Weights of a small transformer language model.
Architecture: RMSNorm before each block, untied embeddings.
Training: a variant of Adam for these matrices, 283M tokens, 8622 steps.
MLP neurons of a small language model. Each row is named by its layer, matrix (gate and up: input weights; down: output weights) and neuron, and shows model dimensions 16-111. Each number is 128 + 24 x the weight over its row's rms, rounded and kept within 0 to 255. A neuron's up and down rows have the sign that makes its largest values positive.
After each neuron's rows, "fires on" lists the tokens most often at its 100 highest values on Wikipedia text that the model never trained on.

L3.gate113 [119 137 129 119 144  93 164 103 143 108 100 131  99  83 137 133 151 102 119 137  81 119 152 127 103 163 192 163 127 157 118 120 151 110 103 130 120 128 131 121 162 122 149 140  91 121 157 144 130 125 186  81 121 120 131  81 142 112 147 144 121 150 129 132  95 174 116 121 174  84 138 102 106 141  95 129 180 139 119 129 128 118 187 116  99 115 140 116  88 155 129 106 171 113 106 105]
L3.up113 [131 107 130 120 177  99  89 139 124 131 136 167 166 100 143 127 133 165 127 137 117 100 129 142  98 116 127 112 153  97  92 136 155 183 146 111 161 160 180 128 145 110 135 105 128 113 118 108 125 114 122  88 140 131 108 137 124 159  70 114 144 141 123 154 103 107 111 125 139 161 168 148 122 182 153 116  98 124 128 124 173 106 145 145 183 186 120 126  66 150 130 154 138 134 135 142]
L3.down113 [ 89 140 128 115 132 134 140 115 123 146 114 139 112 149 124 136 110 114 177 139 123 162 148 123 161 175 135 132  95 189 115 122 133 102 129 157 146 156 123 119  91 113 109  97 135 167 109 127 146 164 156 161 148 140 127 114 113  96 166 101 148 133 166 126 103 135 134 124 101 102 100  94 114 105 133 133 145 180 135 122 133 134 178 146 118  94 123 130 139  95  94 131  94 134 118 112]
fires on: " of", "s", "al", "y"

L3.gate138 [ 78 111 142 164 141  96 165 130 126 149  90 141  99  94 148 136  97 115 146 152 110 129 149 117 119 150 103 129 141  58 102 161  99  99 169 144 130 120 117 126 110 124 138  82 157 161 110 165 148 120 171 134 143 108 126 150 145 150 128 103 133 121 144 162 102 121 174  79 137 142 173 129 149 129 137  85 170 142 123 116 152 129 108 171  94  76 137 119 111 145 123 138 143 126 122 170]
L3.up138 [130 125 110 123 121 135 169 100 127 131 184 110 140 115 131  93 139 113  86 120 105 110 104 140 119 105 116 167 119 174 145 125 135 156 169 140 127 151 157 128 114 109 146 136 153 144 119 132 118 154 177 111 172  89 137  79  88 119 103 130 123 127 137 127 127  86 156 141 109  95  83 169 131 117 128 116 102 118 137  49 145  99 122 159 134 148 137 155 102 162  94 111 167 158 111  95]
L3.down138 [103 121 149  75 133  99  93 109  26 100 139  97 120 117 123 109 177 157 119 170 157 133  99  99 150 101 103 126 115 144 113 107 113 112 133  81 100 134 126 160 135 119 130 114 122 117 152 136 102 115 104 123 126 167 146 119 138 107 122 119 165 131 131 162 105 163  90  88 167 134 103 169 163 146 138 128 127 131 128 111 148 145 133 102 125 131 200 145 112 154 110 138 108  84 134 127]
fires on: "t", "s", ")", "7", "2"

L9.gate322 [113 143 118 157 108 127 129 124 106  75 145 128  87  78 147 124 116 143 141 132  96 126 115 141 120 141 130 152 114 131 132 136  99 164 110 120  68 127 123 135 165 152 135 102 130  99 144 135 142 122 130 113 115 187 101 133 117 136 140 108  89 133 111 112 111 128  82 114 130 102  86 135 140 165 114  97 146 174 141 104 158 168  92 157 102 134 155 105 162 187 123 164  97 158 160 109]
L9.up322 [138 124 126  98 105 118  94 110 128 191 136 138 138 150 162 144 102 138 137 132 101 120 128 137 138 122 110 117 118 139 186 104 163 134 147 139 135 116 123 163 138 160 121 119 120 119 123 125 112 121  99 126 139  80 114 146 115 137 113 108 112 150 102 162 177 103 119 131 112 157 112 115 162 122 139 169 127 106 145 121 110 153 127 129 118 135 153 144 107 126 124  99 117 128 122 107]
L9.down322 [149 150 140 123 127 129  99 161  58 106 131 125 153 130 121 139 152 129  73 154 141 183 124 158 136 143 143 122 134  94  98 118 124 125 109 108 173 128 146 123 122 150 149 120 147 167 129 133 132  84 120 128 120 103 107 138 138 141 107 112 129  83 133 123 100 125 133 115 143  76 100 107 130 123 123  71  94 142 143 136 150 136 132 117  97 124 133 128 106 106  86 154 132 145 140 125]
fires on: "  ", "-", " –"

L9.gate306 [118 140 109 142 126 129 134 165  85 172 160 133 128 130 120 165 116 158 182 156 100 161 149 136  79 118 143 101  90  92 115 156 133 149 165 144  99 153 136 109  87 122 152 148 110 153  89 152 128  93 138 124 117 107  83 146 117 106 138 106 123  68 124 129 113 136 129 136 143 128 155 190 112 116 165 110 133 119  74 105 159 120 133 129 100 107 149 160 139 113 121 100 119 122 119  93]
L9.up306 [108 141 134 162 107 189 134 159 119 118 158 156 133  76 145  96 105 149  97 122  75 140 176 149 135 120 118 111  90 118 134 132 147 137 101 122  96 115 141 136  98 119 112 127 140  91 157  91 106 124 134 106 163 111 141 126 123 160 143 155 107 135 102 103 119 130 139 130 130 108 157 155 138 129  93 128 108 130 156 160 146  87 132 121 133 148  72 103  84 127 113 133 138  76 114 171]
L9.down306 [135 118 132 123 109 164 112 156 128 117 146 120 168  76 114 143 133 140 104 176 109 117 147 108 136 133 135 114  83  89 147 113 123 139 197 127 106 168 190 146 107  79 157 134 149 110 108 120 164 127  82 151 122  77 120 133 129 121 142 120 126 101 160 152 172 133 126 141 113 144 116 136 138 120 159 146 152 113 102 122  87 124 150 134  94 142 116 122  72 110 120 125 150 117  96 128]
fires on: ":", ",", " |", " –"

L7.gate412 [118 152 116 182 159 110 116 160 115 137 129 137 166 103 125 134 107 110 145 147 132 160 152 117 108 115  83 105 165 129 142 145 153  87 133 107 124 139  83 150 139 135 127 165 112 134 128 136 107 178 159 120 188 162 129 111  92 135 127 139 148 184 125 120 112 142 116 128  91 117 125 104 152 109 123  58 190 112 104 135 117 118  96 175 163 136 143 117 130 121 152 118 114 105 129 107]
L7.up412 [104 139 133 129 128 147 153 132 133 118 119 109 147 168 151 149 107 114 149 122 170 148 105 137 148 139 144 167  91 120 144 127 138  75 101 129 128  94 106  89 127 103  98 101 100 164 116 151 152 145 129  68  91  92 137 131 156 131 154 173 146 137 147 122 117 128 131 162 162 150 124 140 108 145 128 160 141 105 131  81 110 141 112  96 125 156 127 119 120 149 124 161 120 151  84 121]
L7.down412 [197 126 144 122 131 123 132 108  23 134 112 118 100  73 133 133 146 108 150 152 128 158 120 131 130 112 108 118 107 100 106 107 132 118  83  93 135 131 139 141  74 147 157 139 144 120 139 121 121 162  68 124 174 107 119 130 162 135  92 115 138 154  89 151 136 134  79 105 153 150 154 115 159 139 126 126 122 137 110 111  97 142 107 128 136 155 142 150 120 122 147 136 157 127 114 158]
fires on: " =", "=", " that", " is", " have"

L3.gate432 [154 105 130 132 138 152 114 112 139  80 144 149 116 111 109 155 130 124 105 131 179 180 155 131  93 138 126 133 108 139 117 105 132 137 112  98 112 114 161 125 131 125 138 136 108 130 123 135 121  95 140  84 104 108 133 132 187 126 134 147 154 190 132 132  81 134 137  88 120 126 117 137 153 150 128 114 182 142 124 109 156 117  95 180 138 123 154 140 116 133 115 153 182 105 129 113]
L3.up432 [129 108  69  98  89 101 115 124 120 141 111 168 150 130 195  95 151 124 123 106 105  87 169 165 114 109  97 107 150 116 175 129 143 172 131 144 144 148 148 106 148 132 151 104 143 168  81 112 148 139 171  93 157 137 122 161 104 116  91 133 122 111 114 153 151 122 135 153 128 117 136 113  75 132 163 114 133 138  99  92 121 133 154 134  85 105 120 138 123 115 151 103 132 103  90 110]
L3.down432 [105 131 141 131 122 133 106 159  11 108 134 158 143  93 101 141 156  99 123 120 140 155 109 120 137 130 150  93 136 156 124 162  97 117 111 141 153 166 106 133 112 118 135 135 105  90 101 121  95 128 129 147  97 138 179 113 113  88 105 132 156  97 126 133 123 116 126 106 111 115 129 134 130 101 112 117  98 121 136 159 100 123 130 125 179 101 106  83 115 126  54 141 142  82 137 108]
fires on: "s", "'"

L4.gate72 [165 167 132 126 148 121 138 125 102 127 122 127 136 131 167 140 101  98 122 129 112 107 156  90  89 149 101 116 178 113 166 123 126 162 131 117 144 148  88 110 114 172 102 145 127 115 147 113 143 131 129 103 100 133 151 137 126 113 149 131 143 168  99 164  85 178 110 133 114 103  97 134 139 121 108  87 164 143 117  82 141 162 117 101 127 119 132 120 142 112 135 109 134 130 150  90]
L4.up72 [156 112 160 112 139 128 130 163 158 169 145 143 141 157 107  96 131 131 114  92 113  97 109 156 100 155 124 146 125  95 131 154 168 181 112 114 178 106 142 133 137 109 124  97 128  63 128 132 118  98 146 121 133 128 140 149 144 114 121 160 119 131 110 133 118 143  87 128 118 164  94 117 124  97 127 120  96 112 166 142 109 121 148 146 106 143 148  87 143 155  88 143 151 140 143 144]
L4.down72 [117 123 154 120 157 159 122 138  94 156 160 156 103 116  89 127 141 181 108 127 113 151  89 168 142 115 132 154  86 123  89 182 129 117  98 151 140  99 145 117 104  85 148 126 109 108 148 117 117 122 144 143 158 108 146 146 115 138 132 123  91 135 158 126 141 108 155 118 169 162 123  88 144  95 144 129  72 107 129 161 126 110 145 132 132 120 137 131 106 181 125 157 123 145 134 153]
fires on: "d", "ted", "ing", "ed", "s", "ited"

L9.gate82 [152 125 137 134 156 123 123 112 114 102 132 149 109 106 137 147 120 121 133 118 127 133 118 166 134  98 130 121 166  96 165 134 112 118 157  98 148 124  87 139 152 138 105 165 157 158 122  84 114 171 119 124 103 111 152 123  85 183 106  60 145 120 159 119 132 195 146 133 122 156 128 163 155 131 169 113 137 110  87 110 157 133  99 133 115 110 196 109 152 125  96 135 106 126 140 132]
L9.up82 [153 115 130 120 110 134 134 128 119 132 138  79 129 121 149 121 155 159 102 150 102 137 157 125 110 132 132 100 158 106 107 146 119 157  99 155 121 141 112 168 133  77 145 110 101  85  98 122 124 113 151 108 125 115 106 148 171 126 144 147 111  91 139  90 125 131 129 142  95 103 122 142 123 130  88  80 167 175 134  98 117 205 124 103 101  97 135 141 157  88 137 159 132 138 131 134]
L9.down82 [ 90 106 157 128  70 107 103 108 149 135 119 136 138  95 128  99  65 106 149  57 159 139 129 118 164 144 138 119 147 122 104 118 112 133 135 138 123 143 111 121  90 119 140  75 150 145 159 121 128  77 116 154 119 103 139 117 136 147 134 145  97 137 100 108 125 110  95  96 154  89 111 106 115 126 119 104 108 153 102 123 104 124 101 135 147  97  89 169 128 122 127 114  98  82 114 132]
fires on: " t", "g", "T", "C", "w", "c"

L10.gate128 [126 116 160 151 122 107 119 131 106 134 148 165 133 127 108 132 152 100 123 134 118 141 117 178 151  84 132 111 127 129 169 178 145  85 175 150 115 176 112 154  73 124 124 132 145 114  92 137 143 142 102 118 112 144 117 125 142 149 106 122 126 130 103 144  83 119 154  88  76 141 130 157 160 133  98 136 143 153 114 125 130  94 122 135 168 163 151 169 126 116 122 137 139  86 168 114]
L10.up128 [ 70 107 126 152 134 130 107 173 138 144 117 116 139  98 152 122 123 131 104 108 120 117  91 150 112  66  99 146  96 150 147 110 118 101 155 133 127 153 105 150 102 123 151 139 143  77 137 167 145 174 120 152 146 127 140  93 158 128 107 141 115 135  78 148  91 113 120  72 108 148 115 131 161 126 102 125 156 130  95 125 121 117 128 109 189 134 146 144 121 164 136 148 143 109 127 123]
L10.down128 [ 89 113  86 121 119 125 136 198 255 114 105 117 105 137 149 132 113 125 107 108  86 144 153 135 146 138 115 142  80 103  90  98 125  91 116 138 142  98 125 129 116 145 136 112 116 111 142 117 145 116 163 114 128 116 146 117 113 134 160 119 126 133 142 112 127 139 137 148 129 152 148 135 126 183 102 146 117 103 135 101 119  97  97 135 118 131 120 122 173 128 104 111 118 137 115 143]
fires on: ":", ",", ";", "—", " \"", "\""

L10.gate39 [ 82 125 171 143 144 143  97 107  98  99 150 147 129 124 119 151 140 131 120  85 160 163 170 167  90 144  93 141 156 134 129 155  98 128 148 122 102 152 116 136 117 117 144 125 112 109 127 135 156 139 115 126 141 139 161 124 107 159 132 136 156 187  72 167 127 127 116 137 144 128 143 139 146  84 127 144 127  97 114 143 123 115 135 111 120 160 118 130 109 138 103  99 132  69 159 132]
L10.up39 [115 164 124 111 147 136 134 102 142 151 121 143 129 137 117 154 124 155 122 107  84 148 116 158 106 128 158 169 148 149  74 138 130 108  85 121 124 150 121 137 135 128 151 156  76 127 166 151 138 135 139 114 105 144 135 182 151 127 120 141  96 162 138 130 153 118 139 172 110 116  96 104  69 132 171 187 105  79 106 140 133 113 126 126  73 159 127 122 103 131 115 137  89 127  89 147]
L10.down39 [132 138 108 113 111 139 144 143 151 108 136  92 147 116 189 118 112 134 109 129 145 125  98 115 165 126 165 128 139 104 141 155 102 138 114 151 121 127 111  74  95 163 154  83 117 134  93  99 149 120 119 137 152 111  84 139 117  95 134  95 102  98 131 115 118 109  64  97 109 138 136 116 133 155  97 122 149 148 124  96 108 109 100 143 118 102 130 122 134 154 156 116 134 178 136 147]
fires on: "=", " ="

L3.gate34 [ 94 147 119 152 176  88 145 146 105 108 135 162 168  82 123 151  99 128 123 159 120 113 145 145 153 138 160 151 150  91 138 142 144 145 119 109 128 182  93 106  85 105 138 107 130 150 165 173 116 101 121 121 129  55 140  99 105 158 176 112 138 140 117 139 135 134 139 125 117  96 119 135 153 155 138 136 166 118 118 166 111 123 138  85 121 103 117 111 129 134 114 115  73 149 137 124]
L3.up34 [118  80 173 144 156 129 118 106 136 156 139 108 145 155 125 127 123  99 163  89 108 122 142 143 100  99 134 109 160 134  82 136 103 121 130 117 109 150 132 128 133 154  96 147  94 131  89 162 151 125 186  75 150 120 169 150 120 121 123 124 118 166 115 141 158 124 110 138 104 116 129 120 110 175 154 120 138  97 116  88 166 135 172 140  82 173  95 115 164 144 149 151 135 125 126  75]
L3.down34 [129 120 125 118 155 128 149 144   0 129 105 156 121  94 123 147 114 137 135 191 106 121 122 135 115 150 126 165 146 123 154 146 129 131 105 130 132 135  90 124 110 123 133 138 155  93 149 140 129 144 116 172 179 101 137 128 131 164 150 125 138 154 112 146 148 114 136 117  98 101 118 124 127 129 124 129 115 116 123 109 128 115 116 138 119 109 114 112 113 106 117 115  77 134 128 141]
fires on: " =", "="

L10.gate10 [110 121  78 157 163 141 141 129 114 130 117 130 104 104 135 131 138 123 143 162 141 133 128 115 133  67 130 107 153 159 115 140 122 151 139  99 157 140  91 110 111 146 113 113 100 117 171 135 156 138 164 147 103 109 116 125 133 105 139 102 102 139 117 108 116 137 130 102 130 124 111 177 127 145 118  64  88 154 151 130 163 133 113 146 127 140 174  88 146 131 145 150 116 115 160  84]
L10.up10 [149  88 161 138 127 118  77 146 130 116 129 150 127 119 137 112 112 141  99 135 113 147 154 113 109  87 110 140 116 181 104 130 166 128 122 109 110 143 154 153 160 114 158 149 167 124 136 118 156 100  99 109 128  88 108 139 139 155 122 108 111  93 127 127 129 183  82 138 159 123 135 124 137 154 129 104 124 110 125  89 130 121 111 116 104 119 133 126 143 202 119 175 132 174 119 161]
L10.down10 [132  95 142 111 106 146 102 145  61 119 137 139 150 141 141 121 149 130 109 141 161 127 182  91 152 146 145 130  74 125 124 129 147 131 101 149 104 187 124 133 124  92 139 116 102 171 149  85 150  97 111 112  92 131 132 120 126 145 127 128 157 104 125 126 132 144 122 170 203 119 117 121 114 151  77 123 102 134 120 109  92 136 153 133 103 143 130 132 100 104 113 128 151 112 127 144]
fires on: "-", "ti", "/"

L2.gate241 [109 140 112 209 180 147 147 134 135 133 126 113 149 141 131 129 150 151 121 134 101 144 113 136 171 101  94 138 147 127 151 130 126 123 138 139 121 152 130 122  84 149 100 137 115 158 141 125 133 157 106  96  93 122 132 109 135 115 109 142  90 134 132  85 113 169 146 109  96  80 128 121 143 128 125 114 167 132  90 111 157 156 120 137 174 136 143 161 108 110 126 142 118 130 124 128]
L2.up241 [ 89 128 116 150 131 135 145 134 181 135 143 118 177 165 122 103 156 137 106  78 102 144  85 128 146  96  98 104 117 131 185 126 129 118 133 135  86 127 161 127 113 155 110 133 114 162 125 124 155 132 137 112 101 163 118 151 135 117 108 164 108 135 118 125 100 121 121 138  69 124 137 131 126  86 164 162 148  97  99 153 134 147 115 152 146 134 133 163  89 113 111 171 134 112 136 110]
L2.down241 [128 109 133  82 111 147 131 113 255 124 126 146 147 132 117 119 137 108 128 139 118 125  95 132 116 132  99  94  96 102 153 118 141 124 146 138 104 122 138 103 121 138 124 139 132 143 142 141 119  71 155 161 128 139 153 148 107 140 105 171 139 123 136 140 128  96 122 152 105 156 125 166 133  99 167 170 112 142 147 169 108 124 133 114 113 110 111 118 119 121 116 122 143 103 123 130]
fires on: ")", "\"", ";", " Brown", "*", " |"

L9.gate165 [127 180 121 137  96 134  97 117 132 100 161 148 166  89  82 152 157 125 160 156 124 155 159 125  77 123 127 116 157 160 103 149 105 107  87  90 116 155 119 168 147 153 113 163 148  94 141 167 155 125 116  92 159 154 142 134 127 149 144 109 150 132 118  90 164 158 123 138 132 123 189 117 154 123 136 117 131 138 136  67 120 107 141 119 121 132 120 135  92 118 139 134  90  99 124  96]
L9.up165 [131 149 120 137 104 139 116 111 129 133 109 150 172  96 118 140 176  91 173 157 100 115  93 125 131 170 179 145 138 102 115 127 144 126 137 138 111 127 130 148 166 153 181 166 154 103 109 141 129 140 130 142 117 123 119 119  74 107 146 127  84 141 122 113 111 177 172 129 151 108 130 142  87 115 129  84 113 115  92 144 120 121 145 127 133 108 138 110 125 108  96 185 104 168 106 130]
L9.down165 [ 86 162 144 119  83 123 108 140 215 106 166 142 155 137  79 103 160 122 148 121 112 127 164 149 130 120  99 135  66 109  97 126 144 100 140 146 120 147 107 100 108 165 153 117 135 118 113 115 133  84  80 150 140  89 124 125  94 138 106 136 132 129 109 142 112 153 138 176 130 137 117 110 150 136 185 105 119 123 152 110 142 112 150  85 134 140 121 144 120  90 123 127 134 113 121 137]
fires on: ",", " 18", ".", " at", " &"

L3.gate173 [115 115 111 156 149 121 135 103 120 146 138 136 108 115 163 111 121  62 130 142  97 126 142 171  78 128 121 112 146  93 129 149 106 116 178 149 176 144 101 123 153 139 144 159 118 104 138 113 155 117 111  96 105 128 136 172 112  86 145  99 113 170 149 130 153 149 122 101 112 136 128 143 129 127 105  73 171 104 142 101 147 127 149  87 127 125 145 148 154 118 115 116 161 161 148 120]
L3.up173 [136  86 144 105 113 128 144 108 180 138 143 116 131 186 136 106 137 126 104  97 133 118 113 133 108 163 128 129 119 122 162 134 167 128 122 139 136  91 164 105 151 123 159 115 117 103 115  98 157 131 139 139 104 119 131 181 130 114 128  98 131 131 128 148 181  94 103 144 126 195 128 145 113  73 148 143 117  65 154  96  91 141 165 137  79 125 161 136 133 119 127 107 140 119 138 140]
L3.down173 [111 138 127 121 110 137 105 134 223 105 141 137 106 112 106  64 119 138 128 117 156 146 137 123 164 140 136 166  67 123 152 149 166 149 123 118 108 102 134 123 105 105 140  91 128 132 100 142 153 126 136 144 150 114 133 122 117 154 145 120 133 106 121 151 152 126 117 147 128 133 149 115 115 112 173 184 128 130 118 126  90 151 161 145 119 128 150 116 136 113 132 128  90 118 139 121]
fires on: " called", " followed", " described", "ed", "ing", " replaced"

L10.gate57 [123 187 127 158 108 100  93 112 121 118 117 161 103 119 127 128 144  86 131 131 124 172 136 136  99 105 104 118 162  92 158 111 118  95 147  96 126 166 152 124  97 151 114 136 130 136 128 144 114 133 159 117 134 119 129 128  81 155 116 127 140 156 126 108  91 113 120 108  96 124 136 157 156 127 136  90 107 148  97 120 149 147 139 181 119  86 138 129 100 124 163 123 114 105 178  88]
L10.up57 [139 170 142 109 153 138 130 114 155 126 145 156 161  91 170 159 118 129 119 103 118 176 112 109  92 109 143 121 144 129 148 129 135 124 118 115 135 138 158 157 112 186 138  97 124 118 114 154 133 123 142 121 159 140 103 125 100 119 123 158 118 139 123 144 118 123 102 106 118 131 155 124 149 153 143 158  85 118 115 178 144 152 182 138 164 135 103 101 122  84 167 117 146 133 154 120]
L10.down57 [153 155 132 117 145 145 120  97 226 162 156  85 121 129 121 105 115 121 166 142 128  92 169 111 122 128 140 163 109 122 133 101 164 167 116 155 110 121 158 138 141 115 114 142 108  67 137 146 119 136 122 115 111  98 160 147 143 132 166 109 121 123 145 144 155 108  96 161 102 121  92 110  98 111 132 151 186 103 117 135 114 146 140 140 138 111 152 102 133  95 140 120 129 111 129 109]
fires on: "-", ",", " |"

L2.gate433 [145 164 118 124 115 139 131  91 132 126 139 104 116  96 157 101  89 120  90 132 148 142 105 126 104 115 121 106 186 155 103 114 127 123 137 130 181 182 127 109 168 133 126 133 166 125 119 108 105 141 155  87 151 103 124 120 103 132 104 120 152 130 145 159  80 156 125  82 168 117 127 167 144 140  78  83 176 154 140 110 159 123 112  92 138 123 126 127 166 145 148 114 158 113 105 126]
L2.up433 [103 154 140  87 100 181 134 117 154  91 175 130 125 122 172  95 125 131  86 117 167 184 114 162 116 113 123  95 188 154 108 118 114 129 128 143 136 148 157 110 164 132 170 139 156 115 116  79 113 141 152  91 136 121 142 133  98 137 149 121 107 110 134 147  74 165 114 117 126 156 111 175 129 143 109 151 159 117 135 125 107 137 109 128 117 160 147 142 128 120 131 131 152 123  91 119]
L2.down433 [127 122 155  97 110 132  85 138 251 125 163 147 137 101 139 124 152 159 147 117 147 148 105 151 117 149 120  99 107 133 131 130 109 138 146 140 134 101 111 103 114 100 153  74 132 145 129 125 125 131  83  88 123 120 115 158 126 135 129 112  96 107  97 126 136 192 111 112  99 114 141 153 124  87 118 125 142 104 158 144  93 141 103 137 118 136 113 142  94  74 156 134 118 132 124 137]
fires on: "T", "C", "K", "O", "F", "U"

L7.gate222 [136 174 156 140 169 132 115  98 124 139 119 149 115 108 139 138 119 139 145 121 125 152 124 142 113 151  96 102 174 149 113 111  85 114 164  82  90 148 135 138 139 154 126 185 133 164 113 121 153 148 105 133 111 102 129 103 114 125 144  89 149 111 130 139  69 148 138 176 124 137 149 155 112 111 112  92 135 106 128 119 138 131 104 145 122 107 121 135 105 149 141 143  75 122 136  95]
L7.up222 [128 137 116 120 116 149 162 143 119 104 113  90 135  86 119  77 143 155  93 127 128  94 114 119 154 129 140 129 116  73 122 107 109 150 149 119 151 157 128 174 148 176 152 120 152 105 146 101 112 166 117 165 130 100 159 122 165 164 156 135 106 121 165 136  97 163 128 132 138 129 155  92 100 119 142  99 124 110 145 129 122 147 104  82 127 126 119 125 119 136 113 133 134 100 133 107]
L7.down222 [126 106 130 120 138 134 125 158 181  94 143 148 125 148 116 130 137 114 112 133 172 143  63 127 102 143 125 146 147 101 106 120 107 156 124  93 183 162 133 165 119 105 158 128  85 112 109 117 127 106 139 147  90  81 138 127 141 130  91 136 156 133 163 122 124 124 100 154  71 136  96 141  97 148 163 164 121 169 189 113 109 166 104 137 163 106  89 104 139 103 117 176 142 106 118 151]
fires on: "T", "t", "g", "k", " v"

L9.gate343 [103 103 127 162 160 106 100 116 132 174 120 153 142 132 150 151 113 108 151 134 116 161 140 138 118  94 120 129 140 132 139 121 157  80 106 128 110 128 126 161 128 135 114 127 111 125 106 146 118 123  83  75 144 108 137 100  92 143 130 101 110 155 103 131  78 206  92 131 126 119  93 131 170 110 117 123 150 153 120  69 102 154 126 135 130 172 141 155 143 131 155 136 153 101 134 109]
L9.up343 [ 76 106  88 142 142 102 111 130 137 107 115 173 130 147 123 127 136 136 166 129 139 151 133 135 162 161 132 108 107  60 186  96 166 156 168 129 120  83 127 108 150 197 109 143 140 158 100 126 135  97 131 115 114 132 149 136 152 123 108  99 166  96 144 140 152  98 121 113 131 127 110  81  95 151 153 139 122 153  93 107 129 137 127 135 100  98 135 138 144 147 130 127 155 109  92  68]
L9.down343 [155 111 128 131 140 133 147  69 133  88 127 116 102 150 163 118 181 105 122 109 125  89 128 163 142 117 169 154 143 136 107 111  81 141 106 136 157 118 100 113  90  81 154 128 144 123 131  83 152 169 126 142 145 145 120 150 112 127 110 142 131 119 156 125 152 182 147 111 124  93 142 138 103  87 122 133 132 127 153 167 120 144 112 128 162 126 104 124 140 164  76 129 121 141 106  97]
fires on: "s", " by", " between", " of", "in"

L2.gate34 [176 119 148 160  96 110 139 125 125 153 143  75 114 119 153 120 147 127 149 118 137 106 171 107 111 103 139 114 115 131 125 142 104 124 105  94 158 157 164 115 128 145 109 118 123 141 111 105 133 135 140 147 112 142 105 103 133  99 167 166  90 114 149  92 118 144  67 141 129 143 118 100 126 130 132 104 135 118 107 151 163 149 116  89 133 105 128 170 148 101 169 167 129  69 141 122]
L2.up34 [127 141  96 119 109 150 135 113 112 132 105 137 135 148 134 139 128 122 164 119 117 108 108 140 139 126 139 142  90 132 127 116 148 145 115 131 121 127  95 137  74 123  87 154 130 173 108 114 144 109 105 154 126 102  52 124 144 117  95 156 111 144 139 139  92 153 145 105 157 101 186  92 171 100 142 126 141  99 129 137 139 104  92  93 120  82 120 122 137 142 108 140 126 171 146 151]
L2.down34 [109 134  99 130 149 152 148 145  99  97 144 117 139 159 100 125  91  97 119 168 135 154 109 113 119 126 171 132 112 139 126 137 152 121 138 168  95  76 127 147 141 126 118 151 110 209  96 120 131 112 122 166 135  66 108 131 133 121 127 128  91 143 150 133 110  92 115 124 176 121 185  89 132 130 135 120 123 151 119 158 116 129 118 133  99 111 141 128 119 148 101 129 144 108 133 121]
fires on: " Green", "r", " Ass", "ss"

L10.gate294 [149 142 121 169 125 134 105 118 107 130 147 112 111 121 146 187 138 108 138 165  70 103 131 135 108 108 159 103 124 124 189 150 148 127 123 150 137 137 140 174 101 129 138 113  88 122 152 149 166 106  96 117 130 136 144 146 106  91 142 102 153 116 142 128  82 118 154 138 101 102 137 110 134 150 115 135 119 108 106 105 129 126 134 149 161 148 141 119  89 137 137 135 107 129 120 103]
L10.up294 [ 81 121 104 185 126 158 150 154  98 145 130 148 142 103 192 150 110 115 160 156 112  91 167 143 107 117  73 114 132 114 123 145 108  92 150 164 113 116 116 144 106 128 115 163 118 112 148 139 121  84 131 137 120 129 158 134 104  93 137 142 126 130 154 112 139 141 180 135 139 111 159 117 168 154  93 129 121 109  74  87 158 113 132 158 188 136 143 101 107 148 171 144 127 111 108 117]
L10.down294 [127 125 107 137 131 124 137 144 255 120  85  98 143 121  89 134 152 159 120 154 124 154 160 170 135 137 134 104 112 115 135 128 117 105 146 128 133 138 119 118 115 147 146 152 140 111 182 137 203 106 112 135 127 112 111 131 143 162  96 138 150 146 146 126 136 130 138 127 131 143 148 121 107 124  92 156 111  99 132 125 119 115 129 128 148 146 143  98 134 127 119 116 122 119 114 128]
fires on: ",", "."

L4.gate138 [146 143 108 131 138 135 138  89 110 123 130 149 123 154 124 133 116 120  91 121 102 175 144 149 138 148  95 121 141 150 131  96  98 116 133 121 155 154  88 116  99 127 132 118 157 141 132 125 140 138 167  83 142 143 116 118 127  94 123  96 141 141 117 127 128 161 162  98 145 153  92 111 135 102 128  70 157 117 127 121 124 154 131 150 141 104 190 143 140 122 142  88 125 150 146  78]
L4.up138 [107 100 124 119 144 102 116 126  99 138 124 168 166 131 124 115 118 144 109 151 102 131 136 144  92 108 103 141 137  98 142 141 120 106 116 122 146 125 129 139 131 138 103 144  81 162 124  71 110 133 102  91 148 113 162  93 120 136 140  84  88 143 121 111 156 153 120 116 151 179 112 168 100 112 173 118 118 156 166 135 127 149 115 132 151 128 133 180 116 147 118 142 140 134 146 104]
L4.down138 [140 128 123 115 131 115 134 110 192 131 127 173  92 123 149  98 109 151 137 131 128 150  96 127 117 147 142 160 127 150 112 109 135 112 157 158 179  79 149 145  91 113 139  89 126 134 151 108 136 144 113 139 142 137 132 146 131  88  71 113 113 134 182 118 133 117 134 104 152 162  97  96 126 120 119 107 118 132 150 152 125 128 145 119 152 128 156 125 149 117  96 111  83 155 133 161]
fires on: "ed", "d", "s", "lt", "hed", " place"